Weights of a small GPT-style language model, trained from scratch on English Wikipedia.
Size: 10 layers, MLP 1856 SwiGLU, vocabulary 32000.
Architecture: no biases in attention or MLP, attention and MLP in parallel.
Training: 1799M tokens, 18516 steps.
MLP neurons of a small language model. Each row is named by its layer, matrix (down: output weights) and neuron, and shows model dimensions 144-271. Each number is 50 + 12 x the weight over its row's rms, rounded and kept within 0 to 99. A neuron's up and down rows have the sign that makes its largest values positive.
Before each neuron's rows, "raises" lists the tokens whose logits its output raises most directly, leaving later layers aside.

raises: " the", " their", " its", " a", " his"
L7.down631:49 47 66 46 62 52 36 69 65 43 43 59 54 54 34 32 53 64 41 52 41 62 21 28 24 68 61 63 49 54 37 57 49 43 63 55 39 57 37 30 43 44 54 51 53 62 57 42 49 37 52 57 70 45 51 69 53 59 46 42 63 49 34 33 55 41 51 55 64 55 60 48 32 38 44 86 58 51 50 60 40 43 44 45 42 27 49 45 67 52 48 51 62 45 31 36 48 52 48 54 55 36 65 62 34 41 47 45 39 54 40 37 46 38 32 66 35 36 64 64 23 54 45 51 36 64 54 49

raises: "s", ".", ",", "-", " in"
L2.down238:51 60 70 42 61 45 64 62 50 61 45 38 70 74 59 46 39 59 62 46 52 47 42 39 52 46 57 58 36 52 50 41 37 56 48 42 00 43 50 42 50 50 42 44 63 76 43 49 48 50 59 38 50 46 56 50 32 65 52 29 55 54 33 26 58 56 58 41 68 51 41 47 47 44 58 49 55 45 44 58 48 36 54 63 56 66 48 29 69 51 62 65 39 41 59 44 42 61 47 31 34 49 18 42 59 48 80 55 63 50 42 60 51 56 36 52 67 55 50 35 70 51 39 53 53 36 51 41

raises: " such", " like", " including", "ranging", " series"
L7.down1266:62 49 51 40 50 54 47 73 44 60 45 51 36 51 33 58 53 52 50 37 51 51 44 52 47 58 60 48 39 45 53 60 64 48 35 41 49 55 72 49 44 39 41 61 47 42 36 41 59 43 40 45 52 48 62 40 44 61 47 58 66 37 41 74 50 74 39 73 33 56 47 52 45 47 30 49 40 68 58 48 60 14 41 53 42 75 55 22 49 44 68 58 52 41 48 52 39 41 39 60 31 62 56 68 45 62 57 40 50 47 49 47 15 47 64 64 62 50 45 43 31 33 58 48 61 68 35 63

raises: "e", "es", "eg", "per", "ey"
L7.down1333:40 33 70 35 47 55 43 58 45 57 38 63 62 65 28 44 19 47 48 38 42 42 56 51 41 41 57 43 61 47 37 92 42 55 50 30 76 29 52 41 32 34 51 30 35 58 46 34 44 59 60 52 40 57 35 56 44 38 52 31 52 41 20 50 51 70 75 67 62 39 36 50 48 46 46 61 41 51 58 32 58 48 53 48 40 67 24 51 52 47 58 41 70 43 48 41 52 68 41 58 30 74 37 33 26 65 55 54 66 64 48 42 42 47 54 61 46 63 30 53 59 33 51 35 45 64 42 26

raises: " though", " a", " with", " which", " but"
L6.down262:60 78 47 16 50 64 43 58 63 65 47 68 64 48 52 54 66 64 59 51 63 45 56 28 44 37 57 75 57 60 49 68 28 49 57 66 19 39 69 50 51 75 59 43 45 55 40 58 59 63 74 39 52 47 43 32 50 53 47 54 60 55 50 57 57 52 53 48 53 37 51 57 56 41 37 66 43 67 71 55 39 32 24 38 40 40 49 47 58 46 56 45 57 52 45 61 29 52 56 64 30 54 48 57 34 78 61 54 54 47 38 63 53 76 30 54 48 51 60 71 61 58 60 44 31 64 30 36

raises: " and", " ever", " among", " known", " such"
L2.down471:55 48 51 48 30 53 42 53 59 70 63 66 56 64 36 53 68 58 41 37 43 63 32 33 42 49 60 51 42 46 61 35 57 64 50 64 53 49 56 52 57 46 73 50 41 45 35 46 48 61 64 64 39 43 13 52 44 60 48 43 61 40 31 44 71 66 61 74 31 55 53 39 46 52 26 59 45 47 26 43 44 64 49 33 52 48 60 64 56 60 69 53 40 56 53 52 38 66 44 34 57 36 38 32 57 53 68 29 50 40 62 36 63 55 57 58 43 37 51 40 44 37 44 42 56 48 51 55

raises: "hand", " the", " year", " his", " leaving"
L6.down220:65 33 89 55 46 55 26 55 58 42 52 64 49 61 23 50 32 39 42 51 43 43 56 58 49 37 45 81 69 51 45 37 49 50 52 49 49 59 42 68 46 48 50 63 45 63 65 48 52 52 67 49 61 36 36 35 60 45 34 37 46 55 58 45 67 47 61 29 46 30 33 43 31 55 56 73 61 53 57 52 36 45 60 33 66 40 76 51 49 13 57 74 27 50 58 49 58 40 63 50 48 47 47 47 48 20 56 48 53 54 44 49 47 43 47 48 73 28 46 51 59 39 37 47 47 67 64 41

raises: "nath", " Singh", "pal", "bha", "a"
L6.down450:51 33 47 45 55 52 32 62 85 36 29 62 63 59 52 56 48 44 55 52 47 31 44 46 42 68 31 65 31 68 53 68 48 40 51 49 00 51 49 55 56 53 54 38 50 46 58 63 33 41 39 46 65 69 49 46 59 40 34 67 55 40 52 65 56 78 38 58 50 56 42 56 62 61 35 47 79 65 49 40 53 39 51 58 76 66 40 55 42 50 59 63 68 35 58 46 38 61 15 39 58 45 26 56 36 54 66 40 45 61 67 57 48 65 56 38 47 57 40 47 66 45 48 58 63 57 72 44

raises: "ists", "ist", "ties", "istic", "tant"
L7.down1822:59 50 66 36 47 44 31 32 41 49 37 34 63 59 49 46 39 54 44 55 55 39 65 33 54 54 50 47 61 50 59 35 47 54 69 57 13 39 46 51 45 41 53 49 39 38 27 22 33 56 47 67 31 54 73 55 49 28 45 44 49 49 29 29 56 58 54 58 57 52 56 47 50 59 42 27 30 55 38 40 43 67 52 65 40 47 31 74 59 53 52 47 62 38 25 47 38 62 55 36 61 43 27 49 55 52 53 51 23 60 64 59 50 36 48 46 55 53 62 45 45 36 47 45 58 51 50 41

raises: " than", "sam", "izing", "uit", "reducing"
L7.down125:54 54 41 42 67 65 47 85 48 55 45 51 51 43 52 46 34 48 35 60 40 42 59 54 46 35 54 38 62 46 28 54 63 41 47 53 80 55 48 49 60 27 66 47 57 63 44 45 58 69 45 60 59 70 60 49 42 48 54 50 47 62 53 41 63 67 45 57 59 51 47 41 49 37 55 66 27 39 47 57 42 36 20 53 39 51 41 67 44 61 32 62 50 32 63 55 42 65 61 58 37 65 41 28 53 42 51 55 63 55 48 74 50 47 66 46 51 71 62 61 65 56 60 52 75 56 45 30

raises: ".", "s", "-", ",", " and"
L2.down365:48 39 55 47 53 44 64 65 42 53 49 84 45 50 47 45 65 50 36 52 42 32 48 59 52 46 55 52 57 31 47 42 58 58 59 34 00 53 45 67 35 38 62 42 46 63 44 39 60 62 69 49 35 63 49 78 49 44 66 47 40 61 40 48 60 41 61 53 20 33 46 54 47 46 47 44 40 41 43 47 52 64 62 59 45 77 61 52 35 57 54 49 40 85 41 40 64 53 42 31 48 66 34 61 53 53 79 55 41 64 52 58 48 51 50 67 56 60 61 46 62 27 32 53 45 33 50 58

raises: "a", "e", " van", "es", "iel"
L7.down886:37 73 42 46 47 49 26 48 36 53 66 45 67 56 41 52 56 61 48 64 54 50 40 43 50 55 68 49 44 42 39 57 51 61 45 51 00 39 50 55 58 41 64 46 42 39 28 56 42 49 56 59 55 61 50 53 51 57 56 56 47 51 46 56 58 51 58 48 55 38 42 59 69 48 38 47 50 55 44 50 59 78 48 60 59 64 33 35 53 59 45 51 60 62 49 58 43 72 48 57 42 38 44 28 75 54 61 43 47 52 39 38 51 59 33 48 65 46 45 59 64 45 54 59 53 50 30 46

raises: ".", "-", "Y", "I", " |"
L2.down338:31 35 66 31 50 65 29 52 49 37 45 64 66 44 30 43 44 44 61 51 54 37 50 55 71 43 44 43 57 45 58 55 57 58 52 46 00 47 48 71 33 62 45 68 33 49 56 36 43 26 41 52 46 33 34 48 28 51 52 50 57 77 63 41 53 71 56 44 40 55 51 43 45 41 50 45 78 50 45 40 36 33 46 42 52 85 45 37 38 51 55 49 52 41 35 87 42 57 76 55 42 76 58 52 57 40 86 67 44 47 57 50 28 57 52 52 43 49 28 40 49 44 61 61 38 59 27 44

raises: "es", "-", "ic", "a", "is"
L2.down1019:49 65 59 29 64 53 54 53 53 47 51 43 40 68 78 56 52 58 46 55 46 44 44 61 74 56 54 41 33 34 39 61 54 67 46 72 00 40 44 43 67 52 59 41 43 47 56 50 56 52 52 63 57 65 65 37 57 67 49 55 41 62 46 57 38 63 53 38 60 74 48 48 32 56 34 52 48 63 49 52 54 78 48 35 42 68 64 58 43 16 63 57 37 49 30 90 42 52 55 40 51 59 13 47 46 31 65 71 64 59 55 53 38 46 37 46 40 59 51 59 55 41 41 60 56 54 40 68

raises: "ches", " their", " family", "ek", " its"
L6.down774:66 39 62 44 39 53 38 59 56 57 33 55 28 44 53 58 52 54 66 62 47 70 37 47 34 52 55 60 57 49 52 39 48 45 42 63 00 62 43 40 65 61 38 35 58 69 74 45 45 58 32 63 69 37 50 48 55 67 50 58 62 47 50 46 58 25 69 55 43 42 56 45 35 55 39 64 50 55 53 64 61 70 34 43 49 48 63 59 53 50 59 58 56 52 40 53 63 44 58 35 70 52 42 78 45 57 55 59 52 51 44 44 58 47 51 58 53 40 33 50 42 39 61 50 54 28 43 73

raises: "ning", "king", "ing", "ring", "n"
L7.down75:49 33 44 30 55 44 46 46 64 48 68 44 59 41 43 50 45 55 57 52 21 57 63 47 52 36 57 48 47 48 29 39 55 46 52 56 21 61 54 55 46 46 41 63 54 39 54 52 56 75 40 49 53 51 61 45 49 30 42 34 60 60 57 54 64 42 64 16 68 55 27 57 35 53 43 69 62 50 50 61 59 54 41 60 41 42 57 57 51 31 50 44 54 38 64 58 37 59 46 50 41 46 37 44 17 57 50 64 47 60 55 42 62 64 37 56 48 53 40 65 84 56 52 45 25 51 66 52

raises: " member", " members", " who", "'", " Member"
L6.down855:52 40 42 55 61 44 46 54 49 65 45 63 40 46 48 53 78 50 36 76 44 37 51 71 39 57 62 31 46 66 50 40 35 61 42 69 21 28 59 57 41 45 23 37 61 33 45 40 48 61 51 47 61 68 41 49 24 48 41 56 36 57 59 57 75 34 57 47 46 60 44 49 59 64 40 67 40 78 40 28 51 54 53 67 59 41 32 56 32 42 65 50 48 63 49 47 50 51 50 55 57 47 44 51 37 64 57 49 64 62 57 42 74 47 42 43 75 45 49 69 43 44 44 42 64 56 71 71

raises: " they", " that", " of", " he", " she"
L7.down1229:36 51 36 64 63 47 54 42 39 30 65 61 64 48 44 52 49 64 32 52 57 43 61 44 69 55 62 54 37 41 45 21 52 45 70 52 77 63 36 33 51 50 62 40 62 54 46 30 43 46 48 50 59 47 30 56 50 54 69 39 46 56 36 48 39 44 49 72 55 64 75 54 52 64 46 63 59 56 42 35 40 56 38 41 46 47 56 51 61 43 62 48 25 73 68 75 58 48 52 51 44 36 57 64 46 66 55 41 62 27 45 51 29 55 46 54 55 75 36 49 29 57 45 61 53 59 55 37

raises: " them", " its", " their", " Site", " they"
L6.down892:49 42 65 50 35 46 62 60 56 63 46 55 59 52 46 60 58 55 59 49 38 53 58 54 60 46 68 52 55 66 43 49 42 43 50 71 12 25 48 54 60 58 62 33 58 52 68 28 68 48 62 60 41 51 37 44 41 49 53 38 47 56 50 54 34 42 59 41 66 66 56 55 52 50 62 45 55 49 50 44 43 53 45 51 42 45 57 55 34 43 45 64 46 30 59 72 57 43 49 40 23 52 40 62 42 52 45 58 54 37 22 50 51 56 47 65 57 52 39 51 44 46 66 38 28 57 55 47

raises: " achieve", " provide", " protect", " meet", " improve"
L2.down195:52 64 74 52 40 42 54 56 46 56 62 61 44 25 42 47 41 62 49 50 43 33 54 65 36 49 49 42 50 60 58 64 69 50 58 67 39 58 49 43 46 30 41 41 48 37 61 61 50 56 71 52 78 56 55 27 36 68 70 48 46 47 47 40 50 57 51 59 36 43 39 41 40 72 39 54 61 45 54 66 44 17 30 56 32 37 58 63 64 55 46 37 59 55 47 53 54 32 30 62 45 41 59 60 62 54 42 56 30 62 46 56 51 45 43 43 43 48 46 39 55 30 64 65 53 30 53 75

raises: " guitarist", " albums", " guitar", " musicians", " singer"
L6.down1823:31 60 58 52 53 57 46 50 36 56 57 45 47 57 45 59 40 48 36 55 69 45 57 25 66 46 47 55 55 28 56 54 52 62 53 44 18 75 42 53 69 42 55 31 53 85 62 48 38 62 46 46 51 39 72 51 44 40 33 39 55 72 50 41 47 49 46 60 39 59 51 40 36 65 56 55 42 25 54 70 58 58 41 56 72 61 21 55 53 60 50 62 26 56 44 35 23 55 36 25 40 53 33 60 46 55 52 46 59 55 60 32 37 64 51 44 55 49 64 54 41 66 50 42 39 43 48 48

raises: "\"", "\",", "\".", "”", ".\""
L6.down1653:46 51 52 53 44 36 39 63 42 48 42 55 51 49 31 62 27 52 47 44 24 42 42 50 70 66 42 33 63 40 47 55 39 53 61 47 00 48 44 64 51 49 49 46 52 40 50 62 61 45 51 58 36 52 41 48 40 68 38 59 45 47 64 60 54 52 47 28 62 57 68 69 54 54 57 54 33 56 53 45 70 38 42 45 59 46 44 51 68 33 58 37 50 54 50 54 22 36 53 47 56 48 41 65 34 46 60 69 56 53 47 20 57 62 47 27 49 44 64 48 34 38 40 46 60 54 40 54

raises: "é", "nier", " Marseille", "mé", " France"
L6.down386:44 40 58 48 54 61 64 47 41 30 22 52 60 57 69 41 63 39 56 49 65 57 28 40 44 52 41 59 72 40 40 64 50 72 49 43 29 73 59 59 61 38 40 63 51 58 49 50 47 66 53 52 29 42 68 44 48 53 55 54 51 63 53 62 29 42 35 36 32 50 64 62 41 75 49 34 54 66 54 43 36 67 50 69 45 47 61 64 32 45 49 52 45 63 40 51 32 62 67 47 48 55 46 59 60 48 42 53 32 72 44 53 38 56 61 49 38 69 47 45 48 50 41 49 57 31 42 71

raises: "'", " who", " and", ",", " It"
L2.down809:52 48 77 49 58 56 36 57 56 53 64 43 41 46 47 50 59 74 49 50 53 48 35 63 48 57 39 45 22 62 37 44 73 56 62 48 00 43 51 47 61 54 22 31 53 16 44 22 50 59 54 60 27 40 57 65 35 37 56 74 47 52 56 62 48 60 46 55 48 50 49 43 31 41 53 56 69 53 56 40 34 64 58 67 49 39 35 64 59 37 68 25 39 53 52 53 37 39 39 42 55 49 55 57 48 47 73 54 55 56 45 70 58 48 62 68 60 68 46 37 55 41 49 39 65 59 65 45

raises: " itself", " the", " his", " him", " its"
L7.down894:67 54 59 37 72 54 33 63 74 61 47 60 48 53 34 56 54 47 50 50 47 55 50 34 49 49 57 42 62 57 56 61 46 48 80 51 98 29 37 48 43 36 52 72 46 56 52 45 53 25 51 57 67 70 38 46 47 45 36 57 51 68 48 50 36 44 42 46 58 64 56 39 46 45 53 55 47 47 51 35 40 34 48 37 50 28 62 30 56 54 66 57 61 59 55 34 55 48 38 46 63 34 60 58 47 08 47 52 57 50 45 34 34 38 44 42 44 24 61 47 31 59 41 57 48 62 46 66

raises: "ion", "ions", "val", "down", "font"
L2.down661:54 50 53 61 44 56 71 55 53 47 61 29 65 54 52 41 49 65 43 46 52 34 48 34 45 58 41 36 71 28 44 42 61 55 51 53 61 65 36 64 27 49 81 46 34 13 37 37 36 35 46 41 53 48 69 55 39 37 56 39 57 64 34 43 43 50 44 60 69 42 54 48 48 54 49 43 26 59 20 39 24 45 64 49 43 51 53 28 43 57 73 63 46 48 48 61 65 64 49 49 60 41 48 62 67 33 62 52 49 39 43 69 54 46 37 56 34 70 56 58 69 51 43 51 42 51 46 59

raises: "th", "nd", "n", "st", "p"
L6.down617:53 52 38 36 56 33 37 52 46 48 31 56 65 51 38 45 54 48 38 35 59 44 57 63 68 50 32 74 45 51 32 66 51 46 31 55 20 37 48 22 31 37 68 61 61 56 53 46 54 74 37 40 24 45 50 50 36 58 47 43 45 49 42 76 66 47 44 32 46 32 46 45 67 56 45 17 45 70 52 39 31 65 66 60 47 50 40 32 54 65 32 38 27 49 51 41 64 57 52 46 49 47 44 52 30 59 41 43 45 48 49 41 42 43 51 50 50 59 40 45 28 47 27 66 34 51 51 52

raises: "nd", "%)", "at", " because", "ain"
L7.down824:52 38 41 60 42 41 50 46 53 43 50 71 64 58 44 55 28 44 54 50 53 61 50 29 38 46 58 43 30 41 42 63 68 69 57 50 44 44 40 56 45 34 34 41 34 50 55 53 39 58 56 35 10 44 49 43 48 47 62 44 72 40 58 48 34 61 42 35 48 52 46 33 40 45 44 52 62 44 45 40 65 47 40 44 47 65 67 37 60 57 41 47 53 46 30 41 40 58 41 48 58 38 60 39 33 38 68 45 52 55 52 54 51 38 36 37 36 49 45 37 44 49 42 46 34 51 30 55

raises: " which", " whom", "coming", "which", "ring"
L7.down511:73 72 34 48 61 53 41 64 54 68 59 56 53 69 61 77 53 64 60 65 40 42 51 60 57 50 59 64 45 45 66 63 56 52 42 50 57 42 61 40 51 44 26 39 69 54 51 42 08 66 53 46 49 44 40 60 35 40 58 46 46 27 50 69 23 57 67 52 43 32 53 60 47 44 40 41 54 46 38 36 44 44 46 33 31 62 49 41 68 59 32 38 44 54 53 25 50 39 43 29 36 49 55 20 58 48 48 41 50 44 59 56 44 47 52 44 38 55 39 61 71 58 39 44 37 36 36 60

raises: "a", "ock", "ologist", " List", "aid"
L6.down1180:17 21 64 56 50 24 51 70 59 47 47 45 63 60 45 44 34 76 65 62 57 44 54 49 38 37 52 60 47 43 72 52 57 55 58 27 74 49 56 44 55 56 44 59 33 42 47 29 69 46 48 14 33 28 65 51 37 49 63 60 54 57 36 42 37 54 59 62 47 34 47 40 48 56 68 38 53 35 32 56 30 60 52 48 42 49 69 60 36 34 63 43 43 45 61 58 60 47 58 56 41 30 41 55 60 56 61 55 54 43 45 59 36 35 64 35 36 27 45 65 34 64 45 38 54 63 57 53

raises: "=", " “", " \"", "-", " response"
L2.down1687:42 55 53 57 60 66 43 57 53 47 49 62 49 45 43 44 44 59 39 70 39 47 54 53 50 38 46 41 65 62 52 28 58 36 45 61 00 66 55 47 69 57 38 53 39 47 50 51 41 51 34 65 44 41 60 42 44 43 34 56 47 58 52 61 83 54 45 44 43 47 59 55 56 49 42 57 42 40 58 40 56 57 74 48 43 81 41 47 43 40 42 48 44 53 47 47 62 53 56 42 45 37 78 49 51 42 33 53 61 57 52 46 39 44 58 45 36 59 56 53 53 49 55 45 59 48 53 60

raises: " they", " many", " she", " few", " he"
L2.down1074:57 27 43 67 67 45 51 60 49 40 46 54 73 47 20 36 44 48 48 55 58 38 52 42 54 63 40 45 51 42 51 65 42 49 44 55 84 45 57 50 66 64 55 34 57 46 48 30 29 61 49 62 44 57 38 46 48 58 60 55 56 64 17 30 45 37 42 71 47 36 36 46 27 69 59 45 67 53 49 67 56 69 42 43 32 35 43 37 44 53 54 57 56 75 52 47 31 31 65 39 45 36 71 85 33 29 59 56 52 55 49 51 26 28 56 47 42 59 58 37 37 44 50 48 54 65 62 58

raises: " the", " its", " their", " his", " them"
L7.down458:50 44 54 51 58 60 54 64 65 31 32 59 41 63 39 52 51 56 52 45 46 61 41 40 55 49 78 47 55 57 39 54 54 57 41 61 36 54 30 42 56 39 45 37 52 56 64 52 37 48 41 61 62 52 56 36 62 45 48 57 50 62 36 49 46 34 64 55 54 65 46 47 35 45 44 55 50 42 35 53 35 14 38 61 37 00 48 58 62 47 74 53 41 23 63 48 76 31 44 32 42 57 42 63 40 56 69 48 46 48 31 42 45 47 38 45 43 30 45 39 54 64 63 41 55 61 72 86

raises: "\"", "\",", "\".", ".\"", " spot"
L7.down617:42 50 80 54 49 42 57 49 53 49 36 42 50 60 61 57 63 67 38 33 38 70 62 33 42 52 41 39 49 47 56 45 63 59 49 54 47 37 24 66 56 40 61 49 50 57 43 67 33 47 43 38 63 53 48 41 52 40 55 51 55 53 46 53 38 59 41 43 47 45 46 58 69 54 59 46 64 68 47 38 47 64 50 77 51 29 22 62 45 52 62 46 34 27 33 66 35 42 28 63 41 70 40 58 37 67 47 37 56 51 57 30 43 36 70 68 41 40 60 55 50 44 50 54 49 62 46 55

raises: "o", "s", "e", "r", "ned"
L2.down53:36 35 60 48 46 28 32 56 53 55 54 50 86 58 45 58 45 77 61 47 46 48 51 55 25 59 43 58 52 53 59 59 57 50 42 76 00 52 57 51 62 46 51 31 38 56 45 26 65 45 59 39 62 21 35 38 44 48 50 19 75 61 50 59 42 56 49 47 56 62 43 53 68 74 51 30 36 50 43 39 50 67 41 57 36 56 37 59 49 53 58 40 47 44 28 43 66 49 58 52 65 66 37 47 45 59 46 55 49 51 66 47 56 50 20 55 46 68 58 50 52 27 32 73 65 65 51 50

raises: "\"", "\",", "\".", "”", ".\""
L7.down867:60 55 59 59 64 57 69 49 46 55 33 40 62 53 38 50 60 66 52 51 45 57 62 56 57 52 43 59 81 60 59 56 66 53 44 52 75 45 45 62 54 50 54 53 36 66 51 52 57 43 45 55 48 41 23 39 28 53 49 55 43 42 64 43 52 61 28 37 43 62 65 65 57 73 53 52 48 57 41 51 45 55 70 64 60 45 46 48 71 39 48 35 34 43 39 44 58 48 40 66 52 72 18 58 41 54 39 64 62 53 37 24 74 46 50 44 46 65 50 52 54 44 62 48 62 48 47 68

raises: "en", "mar", "er", "f", "ki"
L7.down1780:40 55 26 69 38 56 60 58 56 58 35 44 67 33 44 48 61 48 43 41 53 38 47 77 61 57 30 51 32 45 32 38 45 49 44 53 43 59 42 39 70 37 52 62 27 45 33 60 47 61 52 46 57 47 54 53 66 40 61 55 69 44 75 58 37 46 66 48 61 68 59 54 46 68 65 41 53 50 48 39 38 45 45 49 43 36 60 62 71 47 74 45 50 29 40 36 60 52 48 38 44 37 47 57 41 33 55 39 42 45 65 54 47 81 73 26 34 49 54 38 42 66 38 49 59 28 52 50

raises: " musical", " musicians", " opera", " artists", " singer"
L6.down1084:47 50 44 73 35 32 56 45 33 59 52 35 49 57 48 60 41 63 36 45 54 54 62 56 48 52 72 62 58 50 50 53 60 52 64 39 32 46 59 48 57 57 72 36 47 70 61 43 51 53 57 39 24 44 70 49 73 32 38 52 56 60 41 68 71 38 37 63 53 53 72 38 68 56 50 40 48 67 66 55 63 48 51 41 59 54 35 66 33 62 69 69 43 56 45 49 34 53 52 39 37 29 54 54 32 40 44 58 74 60 46 54 49 53 63 64 61 52 52 54 29 54 57 54 37 55 34 57

raises: "ists", "ist", "ax", "ward", "lot"
L6.down1035:49 46 59 43 31 41 40 49 63 40 55 62 45 59 68 43 51 60 41 48 60 43 62 38 53 69 37 43 52 51 63 38 50 37 65 40 26 45 54 51 54 52 57 40 46 62 74 59 57 33 40 64 42 26 51 52 41 56 46 45 43 42 59 51 65 40 55 41 47 41 50 71 47 54 34 34 35 44 44 44 53 50 36 74 36 45 34 60 52 45 53 49 56 41 72 37 34 56 56 34 54 41 39 43 40 55 72 47 44 47 53 48 45 27 27 30 71 51 51 47 51 43 39 35 69 37 63 48

raises: "ion", "ions", "les", "ed", "le"
L6.down285:47 59 61 66 57 51 45 56 64 75 51 38 54 48 35 46 48 50 56 82 72 47 36 39 44 42 49 48 48 56 44 48 53 50 55 41 18 49 44 34 45 26 68 48 19 50 39 59 38 25 60 53 60 62 48 55 66 51 54 32 66 44 48 60 47 36 53 41 56 52 71 50 59 49 45 68 36 46 39 45 45 51 54 57 60 63 55 24 31 58 48 46 39 56 47 62 61 42 57 49 43 21 44 68 43 26 67 52 29 57 51 39 37 38 40 15 55 40 72 27 62 58 39 46 27 60 54 28

raises: " them", " it", " its", " her", " the"
L7.down1595:39 52 58 52 51 75 53 51 77 55 47 53 45 55 45 43 40 51 41 47 44 49 32 34 53 62 48 30 56 54 40 45 35 50 45 41 16 56 49 38 43 47 44 40 39 54 52 54 45 40 45 41 58 47 50 45 48 67 42 30 25 56 44 54 39 30 53 68 44 70 60 50 42 48 49 66 57 53 77 44 51 41 51 41 48 35 55 55 28 53 43 57 48 54 57 43 48 64 54 56 38 55 59 47 50 34 40 75 37 41 39 34 52 66 66 37 39 59 59 43 36 63 73 45 35 83 49 77

raises: "man", "woman", " man", "ster", " officer"
L7.down409:55 52 57 72 52 50 58 67 61 47 57 47 48 41 52 24 50 49 56 40 54 35 41 55 63 48 68 54 21 61 37 44 66 56 30 59 35 51 24 43 30 21 45 43 56 49 58 76 43 57 57 50 49 46 25 64 41 39 56 69 51 49 69 59 56 51 45 44 49 62 37 45 38 46 56 50 53 47 51 38 53 55 43 57 57 58 57 57 56 65 45 54 40 47 50 43 45 52 58 57 51 54 44 52 43 60 39 56 57 60 37 58 63 45 43 33 69 62 46 59 56 52 42 60 77 43 51 22

raises: "able", "ver", "force", "ated", "ator"
L6.down421:25 35 27 66 45 37 60 55 56 63 58 56 43 52 65 31 53 58 50 33 58 58 40 47 39 44 35 59 48 48 50 53 32 56 59 60 61 29 41 71 41 47 52 42 07 60 38 46 51 46 45 57 66 62 58 51 56 63 38 61 66 43 77 46 23 35 51 56 57 42 38 47 50 62 31 48 66 55 60 50 45 34 54 35 47 44 38 45 52 45 59 57 48 45 44 36 75 48 49 37 45 44 50 62 32 47 50 64 33 41 43 70 45 56 59 43 37 41 32 56 55 53 62 33 48 35 41 72

raises: ",", "MP", "sia", "mm", " W"
L7.down1213:65 67 50 56 34 47 56 45 60 29 48 47 52 47 42 62 59 47 51 38 52 61 71 37 49 60 58 63 55 32 63 76 52 41 25 37 00 68 53 59 41 54 30 40 79 42 34 51 65 58 44 60 39 46 40 54 52 48 58 42 49 47 44 44 41 53 41 48 57 55 59 43 65 29 44 42 57 49 80 34 61 42 53 60 57 30 62 53 54 54 55 54 44 51 51 50 56 51 48 55 42 52 39 59 35 38 46 70 44 56 65 40 49 44 27 46 65 70 58 35 52 49 67 46 61 68 38 16

raises: "ing", "ring", "ful", "ating", "ant"
L7.down438:49 58 53 26 51 47 49 33 68 51 46 35 62 39 61 68 61 43 53 53 57 53 64 63 56 53 55 51 40 51 47 54 46 48 47 48 00 50 62 55 58 33 45 58 62 40 45 37 55 59 41 55 48 41 52 52 51 50 44 39 49 68 47 46 40 64 49 36 51 72 31 43 37 75 69 37 78 64 49 55 64 67 56 58 38 55 41 42 53 46 34 61 43 49 72 43 53 56 70 67 59 49 26 51 39 63 63 51 48 41 52 44 65 54 52 60 37 74 44 41 65 52 49 34 50 23 52 63

raises: " \"", " “", " \"[", "\n", "\""
L6.down1671:34 46 46 43 78 55 47 35 62 28 57 59 62 48 41 55 52 53 52 26 58 37 62 45 69 34 47 46 46 59 70 30 48 32 53 44 15 44 48 44 54 29 56 25 56 48 50 37 55 42 49 56 54 53 44 64 61 59 54 67 60 61 67 38 61 61 54 54 24 58 52 61 63 60 61 72 58 52 65 50 35 33 41 51 48 45 52 65 36 34 43 51 66 44 48 64 36 67 58 62 58 40 59 53 48 64 44 57 55 64 51 38 63 47 25 61 36 56 31 47 57 41 46 45 51 60 52 42

raises: "ub", "ister", "im", "in", "ide"
L6.down1597:43 48 45 48 51 37 42 58 46 44 43 54 58 75 52 51 79 60 58 57 68 43 46 42 51 39 62 46 58 36 61 42 62 49 47 50 34 38 70 48 50 46 45 47 56 49 47 56 36 44 58 47 47 52 43 60 30 69 51 56 53 55 31 46 20 61 38 39 70 52 35 47 65 28 74 48 67 52 49 49 42 54 59 60 30 49 59 45 48 44 30 58 50 24 58 62 36 47 53 77 61 56 39 37 60 56 70 51 41 68 41 72 38 39 46 53 48 70 40 57 67 57 23 67 66 30 63 61